config.toml
n_layer = 11
d_model = 192
n_head = 2
n_kv_head = 2
head_dim = 64
d_mlp = 768
vocab_size = 1252
activation = "gelu"
norm = "rmsnorm"
norm_place = "pre"
norm_eps = 1e-06
positions = "rope"
rope_base = 10000.0
rope_fraction = 0.25
qk_norm = false
attn_scale = 0.125
bias = "all"
tie_embeddings = false
parallel_block = true
init = "uniform"
init_std_qkv = 0.0533
init_std_o = 0.0653
init_std_up = 0.0533
init_std_down = 0.0267
optimizer = "muon_variant"
lr = 0.00647
lr_mult_down = 2.0
beta1 = 0.93
lr_head = 0.00351
grad_clip = 1.0
warmup_steps = 200
schedule = "wsd"
decay_fraction = 0.907
decay_shape = "square"
final_lr_fraction = 0.0
batch_tokens = [32768, 65536]
seq_len = 1024
doc_mask = true
z_loss = 0.0001
train_tokens = 265000000
steps = 5419
dataset = "wikipedia_en"
MLP neurons of a small language model. Each row is named by its layer, matrix (up: input weights) and neuron, and shows model dimensions 80-143. Each number is 128 + 32 x the weight over its row's rms, rounded and kept within 0 to 255.
Before each neuron's rows, "fires on" lists the tokens most often at its 100 highest values on Wikipedia text that the model never trained on. A number after a token or word is its count.

fires on: "m" 28, "el" 8, "ap" 7, "w" 6, " |" 5, "air" 5
L6.up388 [ 98 187 131  75  99  88 148 123  82  92 147 169 126 129  91 151 186 156  98 105 140 181  97 131 157  91 142 140 173 139 180 119 143 111 191 182 186 138 143 124 164 116 154  87 146 143 144  75 153 169 138 112 130 187 206 134 102 142 111 115  61 168  91 151]

fires on: "gan" 18, "als" 14, "he" 12, "id" 12, "ro" 7
L4.up321 [106  85 143 115 142 147 133 124 110 168 185 131 138 109 150 156 161  84 150 144 148 143 194 143 119 187 166 124 126 119 117  73 112 164 125 139 125  57 125 124 121 116 125 158 141  91 112 102 110 176  81 149 110 103 114 102 127 120 156 146 189  82 101 122]

fires on: "ing" 72, "gr" 9, "r" 8, "ess" 6
L3.up571 [114  99 134 128 212 161  90  83 148  94  80 134 126 168 160 130  79 140 111  63 155 117 139 185 151  86 107 145 145 134 179 169  39  86 129 134  71 141 110  84 148  89 106  82 109 147 122 129 118 124 118  97 114  84 134 155 113 103 109 108 137 183  65  57]

fires on: "\n\n" 52, "." 30, "\n" 7, " |" 5, "," 4
L6.up759 [129 105 146 110 194 136  58 141  81 110 174 154 136  95 157 125 165  84 128 126 105 129 149 125 122  38 111 155 140 113 141 122  98 157  87 109 118 180 126 160 117 183 124  77 136 118 152 124  69 127 107 154  97 123  97  76 163 144 203 176 186 188 119 154]

fires on: "," 36, "t" 18, " to" 8, " by" 5, " for" 4, "." 4
L8.up654 [ 69  93 177 147 145 128 152 146 136 165 113 129 111 135 169  92  86  97 104 110  72 180 123  89 201 108 125  99 126  84  72 148 127 145 158 106 224 117 168  83 103 142 111 168 142 105 155 143 126  90 175 128 103 118 119  90 109 162 140 101 127  58 134 111]

fires on: "ar" 23, "se" 16, "ic" 14, "it" 10, "ff" 10, "ed" 5
L3.up95 [124 167 138  83  96  99  91 147  85 150 136 128  79 146 111 140 137 152 180 186 104 152 124 139 155 106  99 164 121 125  77 130 122 129 187 207  82 134  93 174 191 136  78  98 113 109 132 189 137 170 120 108 141 121 160 130 114 121 119 121  74  96 115 118]

fires on: " t" 35, "th" 7, " T" 6, " go" 5
L6.up308 [135 114  80 101 117 122 152  94 188 133 130 116  75  80 129 140 142 119 119  46 135 139 171  74  97 131 162  92 126 164  40 126 116 163  69 137  91 126 112 133 105 169 138 121 108 159 135  56 187 107 160 129  78  82 123 148 125 200 190 105 102  83 161  99]

fires on: "ist" 39, "ff" 19, "at" 15, "ch" 9, "et" 6, " ret" 5
L3.up743 [176 123 175  64 114 140 155  87 117 131 139 106 135 101 124 171 146 165  92 151 150 110 139 142 154 118 137  74 141  90  77 142  87 189 106  95 109 123 130 102 131  82 113 139 167 130 121 122  62 160 118 102 121 171 193 123  89 128 160 160 129 114 106  46]

fires on: "id" 21, "em" 16, "n" 13, "enn" 9, "h" 9, "m" 9
L3.up471 [165  56 173 133 145  87 119  92 164 151 181 158 146  88 156 122 124 104 108 124 118 165  98 141 139 116 137 119 103  70  88 149 148 164 100 166  80 147 129 132 165 160  82 138 122 113 140 123 152  86 174 125 176 138  97 179 105 111 101 125 123 127 138 134]

fires on: "-" 12, "g" 12, "i" 12, " G" 11, "id" 10, "re" 9
L8.up315 [156 117 162 188 135 117 178 103 122 136 183 120 112  86 159 155 106 145 149 203 115 184 128 140 135 126 156 115  89 170 137 113  87 154 124  44 109 100 123 171 128  72 155 101  87 135 112 162 161 155 152 136 142 135 115  89 149 131 125 123 151 175 156 138]

fires on: "pl" 22, "l" 13, "ar" 11, "arn" 7, "es" 6, "ed" 6
L4.up63 [140 146  91  62 153 153 138 165 132 145 130 133  86 132 163 149 137 112 180 114 140 150 128 149  97   4  82 136 137 130 109 110  95 138 139 188  78 113 112 132  84 153  92 125  99 123 147 170 130 146 106 143 155 134  98  84 115 110  76  91 134  90  87  72]

fires on: "im" 38, "om" 10, "en" 9, "k" 8, "u" 8, "ar" 4
L8.up361 [ 86 115 130 143 122 153 126  65 163 121  94  94 120 137 102 104 133  93 123  94 115 149 173 126 128 114 119 115 125 150 153 125 114 161  82 118 157 125 198 129 137  86 120 107 148 133 154 172 135  89 208 129 173  92 109  61 180 181 122 104 141 138 146 169]

fires on: "m" 27, "p" 17, "st" 16, "ad" 10, "d" 7, "em" 7
L3.up602 [127 167 176 177 124 134 125 135  89 117 135 182 141 111 100 160 134  96 105 136 146  68 156 140  95  99 139 167 161  82  47 132  99 136 154 126 150 141 152 163 128 106  81 101 103 124 179 139  86  90 108 121 115 165 130 149 139 130 161 123  97 132 168 165]

fires on: "y" 21, "I" 17, "mer" 13, "able" 13, "ain" 10, "our" 10
L3.up756 [195 181 174  84 191 143 150 110  89 187 108 104 125 154 141  81  74 106 119 133 148 140 181 143 175 149 134 135 140 101  89 112 125 117 104 149  94 176  50 134 152 104 154 127 124 136 113 116 109 135 113 138  60 140 116 145 114 124 105 126 140 139 157 115]

fires on: "er" 22, "ir" 18, "ow" 9, "n" 7, "." 7, "und" 5
L4.up751 [133 124 129 119 102 130 120 130 118 107 121 103 129  76 100 121 206 146 178 153 138 101  92 140 128 177 153 130 105 120 148 137  91 135 166 126 114 110 121 115 137 146 100 146 134  61 150 150 117 147 134  97 122 173 136 167 117 111  58  81 145 146  76 129]

fires on: "omen" 16, "ost" 16, "n" 15, "y" 14, "ot" 5
L4.up139 [178 194 112 146 148 117 116 116 168 106 146  96 141 127 119 117 113 140 123  95 182 113  89 136 154 129 125  89  90 102 142  83 110 153 113 129 157 150 136 110 102 212 214 106 206 149 133 146  91 123 143  97  92 131  97 118 114 141 136  95 113 112 151  81]

fires on: "is" 16, "ard" 14, "re" 7, "ro" 7, "°" 6, "les" 6
L6.up157 [165 126 165 136 140  94 101 122 103 137 202 106 168 130  95 143 180 123 122  91  93  90  80 149  98 195 118 172 186 153 111 143 170  76 151 109 152 172 157  67 152 109  83 162 108 167 121 116 111 103 131 124 141 121 140 110 161  93  56 127 125 102  93 117]

fires on: "n" 66, "very" 12, "in" 10
L3.up449 [139 146 134 113 108 100 121 127  92 179 149 137 124 104 158 111  83 105 139 147 162  77 136 136  61 152  80 102 114 104  77 103  88  65 144 125  95  94 160 180 176 148  95 108 121 131 146 146 112 127 134 156 134 145 144 129 123 129 125  88 109 127  76  80]

fires on: " well" 23, "an" 20, "et" 17, "orn" 7, "m" 6, "ow" 5
L4.up429 [164  79 155 141  94 186 184 104  92 147 122 152 133 119 183 154 109 160  89  98 149 166 151 118 174 112  81 170 173 169  68 122  71  87 111 156 157 203  99 124 110 150 133  92 189 146 186 114 134  55 115 194 100  77 111 193 123 102 115 113 138  89 106 150]

fires on: "-" 33, "is" 15, "it" 15, "l" 9, "n" 9, "ir" 6
L4.up199 [118 128 130 146 169 158  65 133  95 143 100 181 109  90  74 164  74 139 119 165 143 160 109 145 126 186 146 107 119 151 152 158  98 115 167 100 102 148 166 102 100  92  92 131 122  74 139  98 113 196 116 129 104 137 154 151 146 123 110  97 136 142  88  99]

fires on: "2" 12, "ed" 12, "p" 10, "th" 8, "-" 7, "o" 5
L8.up711 [197 133 146  92 102 166 191  61 149 107 117 163 118 111  96 112 122 132 148  64  81 118 115 143 124 119 108  61 134  47 186 151 166 189 151  51 151 148 124 166 115  76 113 137 166 173 120  63 112 160 119 140 128 176 165 141 122 146 129 122 103 180 141 152]

fires on: "re" 21, "i" 21, "c" 11, "otes" 7, "ace" 5, "ge" 5
L4.up609 [111 149 144 131 143  72 146 105 114 159 172 145 153 130 138 105 140 135 157 140 135 168  88 175 115  67 150 195  98  84 118 153 135 187 142 102  79 100 179 117 180 120 112 101 118 164 116 141 141 177 142  86 131 165 117 102 147 149 160 160 172 134 153 120]

fires on: "it" 27, " m" 11, "c" 7, "n" 7
L8.up438 [177 166 181 137 135  87  78 114 167 125  88 146 132 114 130 104 127 113 154 157 105 100 117 117 157 161 106 176 100  69 131 130 133 150 143 146 133 129 187 123 120 129 138  97 130 113 138 172 118 163 170 177 150  92 177 111 170 193 198 120 169 195 110 134]

fires on: " |" 27, "t" 16, "." 15, "d" 9, "il" 6
L4.up215 [154 104 132 118  91 105 101 127 140 195 152 146 162 109 179 130  97 110 106 131 114 138 124 170 148 158 108 124 110  90  89  75 105 133 116  94 157 138 177 133 137 104 120 103 169 111 124 129 114 122 151 195 147 105 160  99  80 167 113 121 134 111 145  77]

fires on: "r" 17, "gr" 13, "pr" 10, "ec" 9, "at" 7, "our" 6
L3.up115 [159 140 141 175 100 178  85  84  96 113 101 166  94 113 143 136  98 134 125 121 125 156 170 153 187 109 133 111 126 177 100 131  77 120 132  68  82 115  65 134 115  87  94 121  69 151  57 111 119 127  68 148 131 126 174 171  78  65 138 147 114 143 118 139]

fires on: "st" 32, "qu" 19, "b" 12, "ab" 10, "ro" 9
L4.up660 [125  92  95 119 126 126  91 127 139 134 103 141 126 190 105 107 126 109 157 145 105  97  89  94 113  56 180 114 118 109 109 127 150 177 179  46 159 109 141 136 122 207 125 114 147 180 145 144 140  98  62 100 107 161 138 143 127  76  77 161 125 127 136 147]

fires on: "il" 36, "t" 17, "x" 12, "ff" 9, "s" 7
L3.up214 [ 93  93 199  93  87 116 134 155 188 163 101  91 202 123  89 114 138 132 193 127 123  84 144 130 198 163 112 111 170 141 123 151 128  99 121 145 110 140 181 150 143 162 132 135 163 163 128 128  96 115 170 158 176  98 168 107 106 126 162 121  88 126 163 164]

fires on: " " 26, " to" 25, "t" 7, "2" 4, "ord" 4
L6.up332 [114 115 146 167  75 128  99 131 165 238 117 157 155 149 154  97 150  95 107 181 113 175 163 162 185  83 130 144 130 100 127 133 140 115  87 137 151 112 116 133 140 164 147 133 138 122 146 115 130 100 158  88  87  71 135 105 119 210 117  90  85 178 145 124]

fires on: " " 47, " T" 13, " t" 7, "y" 6, "er" 4
L8.up115 [166 120 195  76 130  82 103 111 112 138 138 105 117 105 120 150 160 159 148  45  93 132 100 132  96 109 122 117  94 159  92 144 124 115 121 189  78 155 127  46  57 156  96 151 120 140 146 125 108  91 135 131  91  81 192 129 190 136 100  95 191  85 198 106]

fires on: "ad" 29, "ound" 16, "g" 9, "m" 8, "ast" 7, "ann" 5
L4.up116 [141  89 189 102 110  82 112 123 108 160 125 142 132  90 177 165  82 100 126 184 130 179 155 132  82 198 177 204  97 128 105 140 177 109 152 125 114 153 140 131 158 145 116 110 136  94 118 103 103 124 126 123 142 127 118 189 147 182 145 116 124 186 142 112]

fires on: "il" 18, " |" 17, " rec" 13, " bec" 13, " acc" 9
L6.up320 [142  78 122 136  83  88 155 130 108 129  70 106 138 115 100 146 103 175 103 141 106 146 149 146 140 131 136 148  94  59 115 109 190 168  85 111 184 140 136  88 146 135 100 111 127 147 141 114 200 147 127 126 134 140 132 114  72 131 131 149 140 131 121 126]

fires on: "0" 13, " four" 13, "000" 11, "20" 7, "10" 7, "ion" 6
L3.up478 [ 55 114 128 216 121 136 102 114 113 125 122  94 168 118 147 122 147 183  87 111  78 163 136 105 103 145 107 114 195 123 149 107 162 178 175 109 114 139 148 127 133 124 145 132 200  53 131 189 164 140 123 139 148  92 118 126 187 148 117 166 127 105 129 136]

fires on: "id" 17, "re" 11, "he" 10, "s" 9, "l" 9
L3.up92 [125 133 122 122 139 124 141  93 136 146 116 149 106 133 128 150 139 182 173  74  75  89 206 184  81 111 150 150 110 123 176 166 110 139 107  61 129 131 116 207 117 154  62 109 130 172 141 124 108 102 114  67 141 150 141 174 148  96 116 115 114 122 153 125]

fires on: "b" 51, "n" 12, "aw" 8, "un" 4, "arn" 4
L4.up729 [145 115 111  93 127 144 128 107 103 171 188 163 127  96 131 101 111 148 148  94 143  91  97 149 123 149 129 118  76  86 129  91  95 126 152 117 108  98 103 212 137 116 123  93 141  70  88 149  98 193 110 119  75 130 147 140 126 106  93  89 122 128  90 108]

fires on: "1" 25, " " 15, "00" 14, "c" 9, "ed" 8, " t" 6
L8.up619 [ 99 167 180  90 111 116 161 143  96 180 141  87 124 111 126 131 144 146 126 104 105 131 136 118 148 116  79 112 170 152 158 110  73 104 145 119  96 132 135  89  88 177  82  76 114 124  98 131  99 130 223 195  76 124 123 102 136 108 110 120 199  98 112 117]

fires on: "r" 13, "c" 12, "iv" 11, "A" 10, "it" 10
L6.up72 [122 151 143  59 170  87 101  93  79 167 155 136 151 108 156 111 156 150 141 161 134 120 122 146 177 123 123 162 128 187 113 147 130 107  81 109 106 188 148 122 118 114 142 153 147 112 145 133  89 160 185 110 105 158 175 155 176 123  99 114  97 121 124 148]

fires on: "ar" 37, "v" 11, "iv" 9, "if" 7, "w" 6, "u" 6
L4.up355 [ 90 157 124 145  91 142 129  68 132 148 164 190 137 126 139 171 132 166 125 116 101 168 176 144 149 124 120 142 167 158 172 193 122 171 121 137 115 156 139 132 101 136  97  83 124 117 131 137  77 114 178 130 204 101 113 115 190 126 162 126 100 120  85 186]

fires on: "." 46, "|" 16, "d" 9, "ens" 4, " |" 4, "s" 4
L6.up539 [ 97 139 128 149 125 114 103 138 113 182 118 104 163  97 137 121 123 189 130 156  79 114 126  83  89  48 139 171 131  97 136  74  87 109 151  69 141 138 158 137 131 149 117  85 138 114 153 120 141 134 149 148  96 143 103 111  77 145 206 157 113 145 180 118]

fires on: "al" 38, "ount" 11, "en" 11, " of" 6, "ener" 4, "ree" 4
L3.up193 [111 220  97 130 178  93  93 152 142 110 111 224 102 129  96 119 111  98 131 122 143 144 148 125 139  99 146 124 120 135 139 108  85 151 149 103 137  76  80 142 143 150 154  98  91 115 132  96 120 128 125 134 210 128 123  76  88 158 113 101 163 178 149 173]

fires on: "ed" 14, "el" 13, "ist" 10, "il" 10, "e" 9, "l" 7
L8.up166 [143  59 160 135  68 122 131 192 109 174 117 116 109 126 163 128 129 102 127  83 134 125 177 159 169 110 145 142 104 176 116 104 186 100 127 127 135 137 177 181 178 185  92  67 132 155 154 172 168 122  40 126  92 128 112 119 143 131 188 118 105 105 112 160]

fires on: "t" 15, "c" 10, "ent" 9, "-" 7, "y" 7, "f" 7
L4.up622 [127 116 184 153 126 111 109  62 106 192 134  86 147 132 101 152 138 144 157 113 122 163 103 129 139 166 130 104 115 139 142 155 168 135 171 112 175 113 112 114 158 106 177 190 126 142 125 124 104 190 166 148 170  91 165 128 119 166  91  59 191 125  75  74]

fires on: "99" 17, " w" 16, "w" 6, "95" 6, "4" 6
L6.up227 [ 59 145  70 163  85  96  92 141  90 159 123 100 153 108 118 133 160 151 110  90  83  61 154  45 135 100  75 102 133 174  87 171 130 155 124  86 137 100 134 138 113 118 145 110 151 162 144 133 153 105 129  70 147 131  89 142 125 137 164 119 111 171 138  63]

fires on: "g" 20, "p" 19, "ec" 8, " part" 8, "f" 7
L6.up428 [125 110 131 143  72 124 104 159 113 140 104 119  72 104  88 162 156 117 145  99  93  75 112 165 133 183 130 137 155 136 151 167 206 140  81  86 152 152  93 106  49 139  57 142  91 123 175 123 124 147 136 126 100 107 115 131 151  95 144  88 149  96  34  68]

fires on: "ast" 21, "ree" 11, "m" 9, "em" 9, "2" 5
L6.up111 [128 102 172 195 141 108 135 145 142  72 132 147 169  71 127 156 108 103  87 201  72 172 121  99 115 156 176 135 119 154 141 106 150 155 119 139 127 128 130 108 120  89 153 139 152 106  89 192 139 121 146  73 103 141  93 195 146 114 107  87 124 121 160 134]

fires on: " f" 13, " ne" 12, "if" 7, "f" 7, "rop" 7, "u" 5
L6.up73 [153 139 138 135  78 118 129 107 141 116 122 119 155 116 175 162 116 169 135 135 111  95 151 180 113 110 148 135 144 113 122 110 103 159 142 121 169 117  97 121  47  73 158 115 103 141  66 127 113  96 156  59 168  73 103  86 163 114 170 132 112  92 129 126]

fires on: "ru" 25, " ar" 15, "c" 8, " bu" 8, "at" 7, "ar" 6
L6.up12 [106  91  90 115 154 122 171  97 129 158  83 136 201 112  81 128 128 130 104 152 126 127 117 158 132 159 172  63  49 160  81 168 107 141  90 138 128  75 142 149 173  74 153 103 143 105  91 135 127 155 114 166 121 160 166 113 154  80 153 200 131 156 116 152]

fires on: "ri" 21, "re" 12, "stit" 11, "ro" 10, "st" 9, "le" 8
L4.up316 [137 165 164 145 149 148  81 132 118 140 101 128 137 103  53  99  91 182 143 124 152  81 133 120  95 117 166 133 158 137  75 113 173 223 145 114 159 173 160 168 125 144 121 165 105 128  76 143  93 115  91  82 142 155 151 156 107 113 146 190  83 133 125 155]

fires on: "ed" 36, " |" 14, "pp" 6, "g" 6, "l" 6, "id" 5
L3.up503 [142  96 168  90 104 152 111 160  90 141 117 102 175 113 130 114  99 164 163  71 157 167 107 138 155 147 187 135  87 165 107  60 130  79 158 132 109  82  95  96  70 116 108 112 123  61 128  91 163 155 140  88  63 157 155 141 158 157  96 145 100 158  53 142]

fires on: "est" 21, "ay" 16, "iv" 11, "ue" 11, "is" 8, "ied" 7
L4.up281 [ 97 154 151 138 183 128  69 144 171 133 140 117 129 139 135 147 120 123 101 116 126  54 142 113 151 147  46 156 142 119 153 143 111 139 165 147 160 162 151 152 106  92 172 133 120 117 119 131 123 149 106 124 153 158 105 158  77 123  70  95 196  77 137  99]

fires on: "y" 42, "re" 17, "my" 5, "ly" 5, "'" 5, "ry" 4
L6.up758 [127 113 116  93 163 176 134 188 145 131 135 114 133 164 111 171 142 133 191  91 113 179 147 152 101 157 178 156 141 159 115 117 102  91 146 144 150 163 144 167  89  85  91 147  68 175 128 160 117 132 138 128 168 105 113 145 150 174 134 204 149 153 177 137]

fires on: "t" 19, "w" 15, "s" 11, "c" 9, "%" 7
L6.up60 [137 180 157 104 153  92 163 119 175 154 198 110 149  91 132 160 100 123 111  80 149  92 112 147 199 139 125  83 162 166 138 143 108 130 119  83 114 120  91  97 130 136 161 200 100 179 104 115 102 134 147 125 116  72 164  78  78 172 132 106 122 173 183 117]

fires on: " com" 41, "or" 27, " Com" 18, "ress" 5, "k" 4
L4.up492 [124 156 132  93 146 154  82 107 198 155  89 134 138 144  95  48 134 124 185 123 185 131  89 151 155 158 104 101 191 155 105 107 106 145 184  93 112 104  87 136 106  78 178  95 124 122 227 119  92  68  83 129 103 100 104 104 181 127 136  90  88  82 111  94]

fires on: " re" 48, "ir" 15, "e" 12, " o" 7, "ong" 5
L6.up467 [134 151 157 141 127 131 115 105 106 111  92  73 139 103 121 117 120 145 145 107 128 102 159  88 163 100 169 169 148 146  74 177  50 154 148 103 164 116  68 137  95  70 160 117 103  77 173 102  95 117  98 136 187 143 136 158 122 115  97 141 149  96 124 105]

fires on: "s" 26, "j" 12, "l" 6, "t" 6, "ed" 6, "a" 6
L4.up596 [108 117 158  78  98 116 117 110  64 170 143 134 214 123 146 147 161 145 157 136  94 177 119 119 142 111 133 168 147 100  80 103  75 100 105 118 117  92  60  97 111 116 136 142 104 155 137 143 156 143 165  93 102 137 168 171 147 142 105 160 118  64 121 101]

fires on: " h" 35, " B" 25, " b" 10, " H" 6
L8.up466 [175  98 158 118  77 135 116 109 121 123 160 157 118  81 110 119  91 123 123 115 119 128 125  69 125 101 157 125 110 189  92 145 169 113 139  89 109 170 115 168 158 109 101 154 100 145 155 147 174 163 101 165  58 117  90 119 119  66 104  72  84 133 145 124]

fires on: " of" 27, "1" 19, "at" 18, "est" 9, "en" 6, "/" 4
L3.up93 [ 53 164 105 154 146 139 153 148 105 111  99 210 115  80 126 138  84 102 124 160 163 124 156 142 111  80  58 163 108 178 101 116 158 171 105 177  82 139  69 134 154 156 146 109 179 128 138 105 128  99 105 108 134 107 148 161 173 115 147 154  91 165  98 101]

fires on: "er" 23, "il" 12, "id" 10, "ub" 10, "it" 7, ":" 7
L4.up739 [143 146 115 127  73  72 119  44 127 158 148  95 142 149  84 123 157 130 156 116 165 120 103 124  55 165 120 176 103  65  88 124 142  80 109 104 140 126 181  82  74 164  86 106  89 104 123  83 147 137 122 146 101 168 156 162 123  94 141 145 135  93 160 124]

fires on: "a" 27, "i" 18, "re" 17, "\"" 10, "o" 10, "ed" 6
L3.up195 [144 107 116 100  83 176 133 138 127  95 105  99 123  90  95 158  99 135  68 142 106 147 146 182 101 102 108 117  76  86 161 169 107 184 112  45 135 134 116 176  76 145 125 154 109 123 127 140 126 150 198 113 142 117 156  94 155 177 127 105 144 118 147 104]

fires on: "." 83, "qu" 8, "w" 4
L6.up285 [156 147 109 123  78 142 163 129 166 126 162 119 155  99 104 143 107 132 159  70  81  82 107  80 102 134 164  95 116 169  75 160  99 168  88 111 156 123 137 129 151 114 137 123 124 127  97 107 155 141  79 104 155  94  77 112  96 127 136 169 123 179  71  86]

fires on: "er" 22, "ers" 14, "al" 11, "ist" 9, "it" 8
L6.up14 [116 157 146 108  83  49 152 112 118 147  98  80 140 160 104 135 148 128 144 134 142 152 168 209 137 169 112  65 148  56 110 149 167 101 111  52 115 141 144  85 115 173 127 130  87 130 154 132 141  91  74 134 175 144 174 140 146  67 147 113 139  26 202 116]

fires on: "ly" 29, "ver" 21, "s" 11, "y" 9, "in" 6
L3.up256 [147 174 175 114 165  85  97 139  95 144 148 120 139 106 138 147 171 142 202 120  34 170 147 124 128 125 126 133 169 104 127 103 126 153 151 153 131 131 133  95  79 118  88 105 133 168  73 129 153 144 112  88 142  90 154 148 173 149  97 179 128 129 108 169]

fires on: "iam" 17, "re" 14, "id" 9, "ro" 8, "ne" 7, "in" 7
L4.up387 [148 108 116 115 121  76 118  96 115 149 175 127 207 125 128  40 157 114 237 103 148  86 146 112  95 162 159 156 120 129 101  95 188 170 223 194 139 141 141 110 114 108  35 181 157 129 116 135 117 115  90 151 131  50 102 123 106 147 111 119 165 115  93 146]

fires on: " not" 32, "om" 18, "ly" 12, "es" 7, "er" 7, "s" 6
L3.up38 [151 136 101 150 168 147 145  91 161 176 163 117 139 142  81  95 109 100  66 158 122 143 171 155 113 108 122  64 132 126 125 133 183 146 135 164 128  87 146 111 102 138 174 132 126 170 105 158 174 133  74 140  80 121 116 117  40 120 153  67 105  86 161  94]

fires on: "t" 28, "est" 17, "ast" 10, "in" 9, "l" 7, "iss" 5
L3.up607 [122 144 136 165 118 116 185  74 156 160 165 149 142 129 134  72  86  94 192  79 161 113  61 118  99 122  27  92 157 153 139 101 127 141 117 155  86 126 152 138 133 150  95  87 150 105 154 126 107 112 170 119 136 108 112  96  79 141  92 154  92 165  89 116]

fires on: "ar" 34, "os" 12, "oc" 7, "'" 6, "ic" 6, "uc" 5
L6.up219 [107 132 135 143 122 114 114 199 217 178 155 150 120 136  70 101 179 105  83 116 138  89 136 108 152 187  96 114 113 109 132 109  84 110 171  77 109 119 120 126  98  84  65 152  96 199 133 189 179 116 188 116 117 124 140 165 116  94 151  98  72 134 126 132]

fires on: "on" 31, "cess" 12, "in" 10, "d" 6, "t" 4, "-" 4
L4.up462 [ 74 118 171  90 100 131 115 125 156 181 185  36 126 170  66 190  97 181 101 135 155 120 107 131  52 118 124 161 159  85 164 124 167 158 164 142 160 111 107  41 155 115 149 163 120  93 140 111  99 197 133 109 107 138  97 144 117  85 104 125 109 135 131 124]

fires on: "or" 57, "om" 24, " Brit" 6, "ed" 5
L3.up698 [119  71 132 142 173 145 180 101 138 129 142 154  55 195 119 137  56 103  77 126 124 100 149 186 152  82 137 167 108 140  90  83  92 109 113 144 126 190 123  87 133 129 104 115 114 136  87 150 176 155  85 147 131 138 123 148 128 157 126 184 101 143 121 189]

fires on: "e" 20, "iet" 15, "ay" 15, "mer" 11, "is" 9, "out" 6
L3.up319 [132 121  88 102 176 195 115 126 116 126 172  93 118 114 104 206 153  97 113  88 158 113 120 107 178 180 140 120  88 131 158  65 100  94 122  99 105 109  88 108 150 128 134 122 161 102 125 145  69 105 124 138 113 102 153  90  65 121 133  73 149 106 130  80]

fires on: "in" 24, "ount" 14, "ed" 14, "or" 7, "p" 6, " of" 5
L4.up8 [153 153 200 160 147 132 151 125 165 186  57 167 136 161 147 108  61 131 135 138 102  98 181 149  82 110 104 129 121 155 100  76 123 170 140 148 120 178  90  77 110 133 161 181 131 154 148 139 133 217  73 109 124  92 139 136  94 155 146 152 162 115 108 162]

fires on: "est" 24, "ing" 11, "ay" 11, "ib" 6, "ent" 6, "old" 5
L3.up590 [172 155 151 130 106 188 133 124 120 139 140 134  57 138 101 163 135  81 137 116 136 140 191  99 152 120  77 106 136 132 136 169  98 142 157 120 158 120 136 147 129 116 167 135  96 145  89 146  86 128  81  89 127 171 111 142 145  80 101 113 147 117 104 159]

fires on: "el" 24, "b" 14, "st" 10, "le" 9, "e" 9, "it" 9
L4.up628 [ 91 102 157  70 135 165 115 155 108 104 156 133 125  95 115 173 154 126 154 132 112 127 115 148 129 109 128 139 161 147 146  75 111 113 117  95  92 150 136 147 143 201 154 111 129 148 160 109 107 141  81 106 144  96 171 114 150 127 172  94  60  86 104 148]

fires on: "qu" 12, "le" 11, "em" 11, "m" 7, "c" 5, " St" 5
L8.up202 [162  74 169 130 200 122 208  71 143 117 147 173 131 113 129 156 139  86 111 121  95 174  80 170 102 137 136 171  66 145 124 165  88 176 169  90 135 125 137  94 104 174 112 124 134 127  79 113 130 119 134  88 163 151 174 121 157 112  92 115 122  86 160 124]

fires on: " D" 16, " At" 14, "ur" 12, "ut" 10, "en" 9, " U" 7
L6.up129 [115 122  57 196  66 109 124 141 101 149  82 123 135 135 116 131 111 192  82 108 132 133 171 146 102 153 123  83  91 153 163 136 162 167  80 127 176 129 130 146  94  28 169 195 162 142 179 145 168 100  96 114 167 140 132 163 111 203  91 142 146 155 156 100]

fires on: " " 45, "y" 12, "m" 6, "o" 4
L6.up272 [178 165 100  69  88 138 154 111 127 139 118 102 174 135 115 166 103 184  89 122 110 101 177  53  97 143  85 176 127 166 130 132 148 129  96 101 120 113  95 163 126 100 123 109 130 163 145 173  80 142 147  84 153  79 120  76 177 152  96 172 206 120 101 133]

fires on: "d" 16, "st" 15, " ind" 10, "ess" 8, "ad" 7, "id" 4
L6.up676 [172 160 150 140 116  73  87 115 102 129 134 129 162 120 135 196 105 142 137  77 117  53 185  91  85 142 120 148 110 105  91 150 117 125 112 141 190 176 156 134 131 130 106 154 161 122 159 119 168 111 102 105  81  77 135 127 134 158 125 125  72  96 149 103]

fires on: "r" 40, "ip" 35, "ge" 6, "ey" 4, " Year" 4
L4.up736 [149 174 165 139 145 138 150 107 113  80 181  80 115  79  74  95 100 136 169 172 152 142 138 161 113 133 155 164 151 150 157 162  99 114 108 120 153 187 168 131 108  90 123  86  96 137 123 160 137 204 119 110  99 119 135 122  88 138 151 159 120 146 161 142]

fires on: "est" 22, "l" 15, "r" 15, "x" 10, "g" 7
L3.up417 [112  88 142 124 180 107 149 136 187 116 187 108 133  99 159 140  54 108 124 147 150  74  92 109 154 185 128 106 128 109  46 150 173 106 176  57  95 136  95 187 116 145 159 150 186 119 123  93 124 152 157 110 151 186 106 105 161 112 123 140 111 132 146 111]

fires on: "ed" 36, "p" 12, "est" 11, "uc" 9, "en" 6
L3.up131 [159  88 102 135 137 128 169 134 162  89 155 217  91 113  89 144 106 105 135 108 196 116 182 139  79 105 107 135 124 113  89  44 116 110 157  94 159 136 128 155 109 157 104 123 159 109 133 107 162 173 136  90 120 133 142 171 180 135 147 143  97 143 113 115]

fires on: "m" 16, " comm" 15, " app" 11, " Comm" 10, "y" 7, "or" 6
L8.up474 [167 175 168  83 105 126 141 142 130 120  81 213 197 134 125 187 140 139 108  84  85 125  81  81 120  82 157 182 110 143 162 166 138 178 118 132 182 165 138 121 123 111 153 130 125 124 200 167 109 159 120 130 155  85 126  93 190 135  66 107 175 171  79 117]

fires on: "–" 42, "/" 15, "ed" 7, "ent" 4, "om" 4
L4.up249 [142 102  84 154 150 192 169 176  81 157 121  83  91 152 141 126  68 110  85 129 155 146 159 166 116 103  86 130 138 118 136 127 156 160 134 182 119 162 124  46 130 115  82 106 134 115 179 129 120 137 139 120 145 123 134 124  69  89 100 208 132 120 176 124]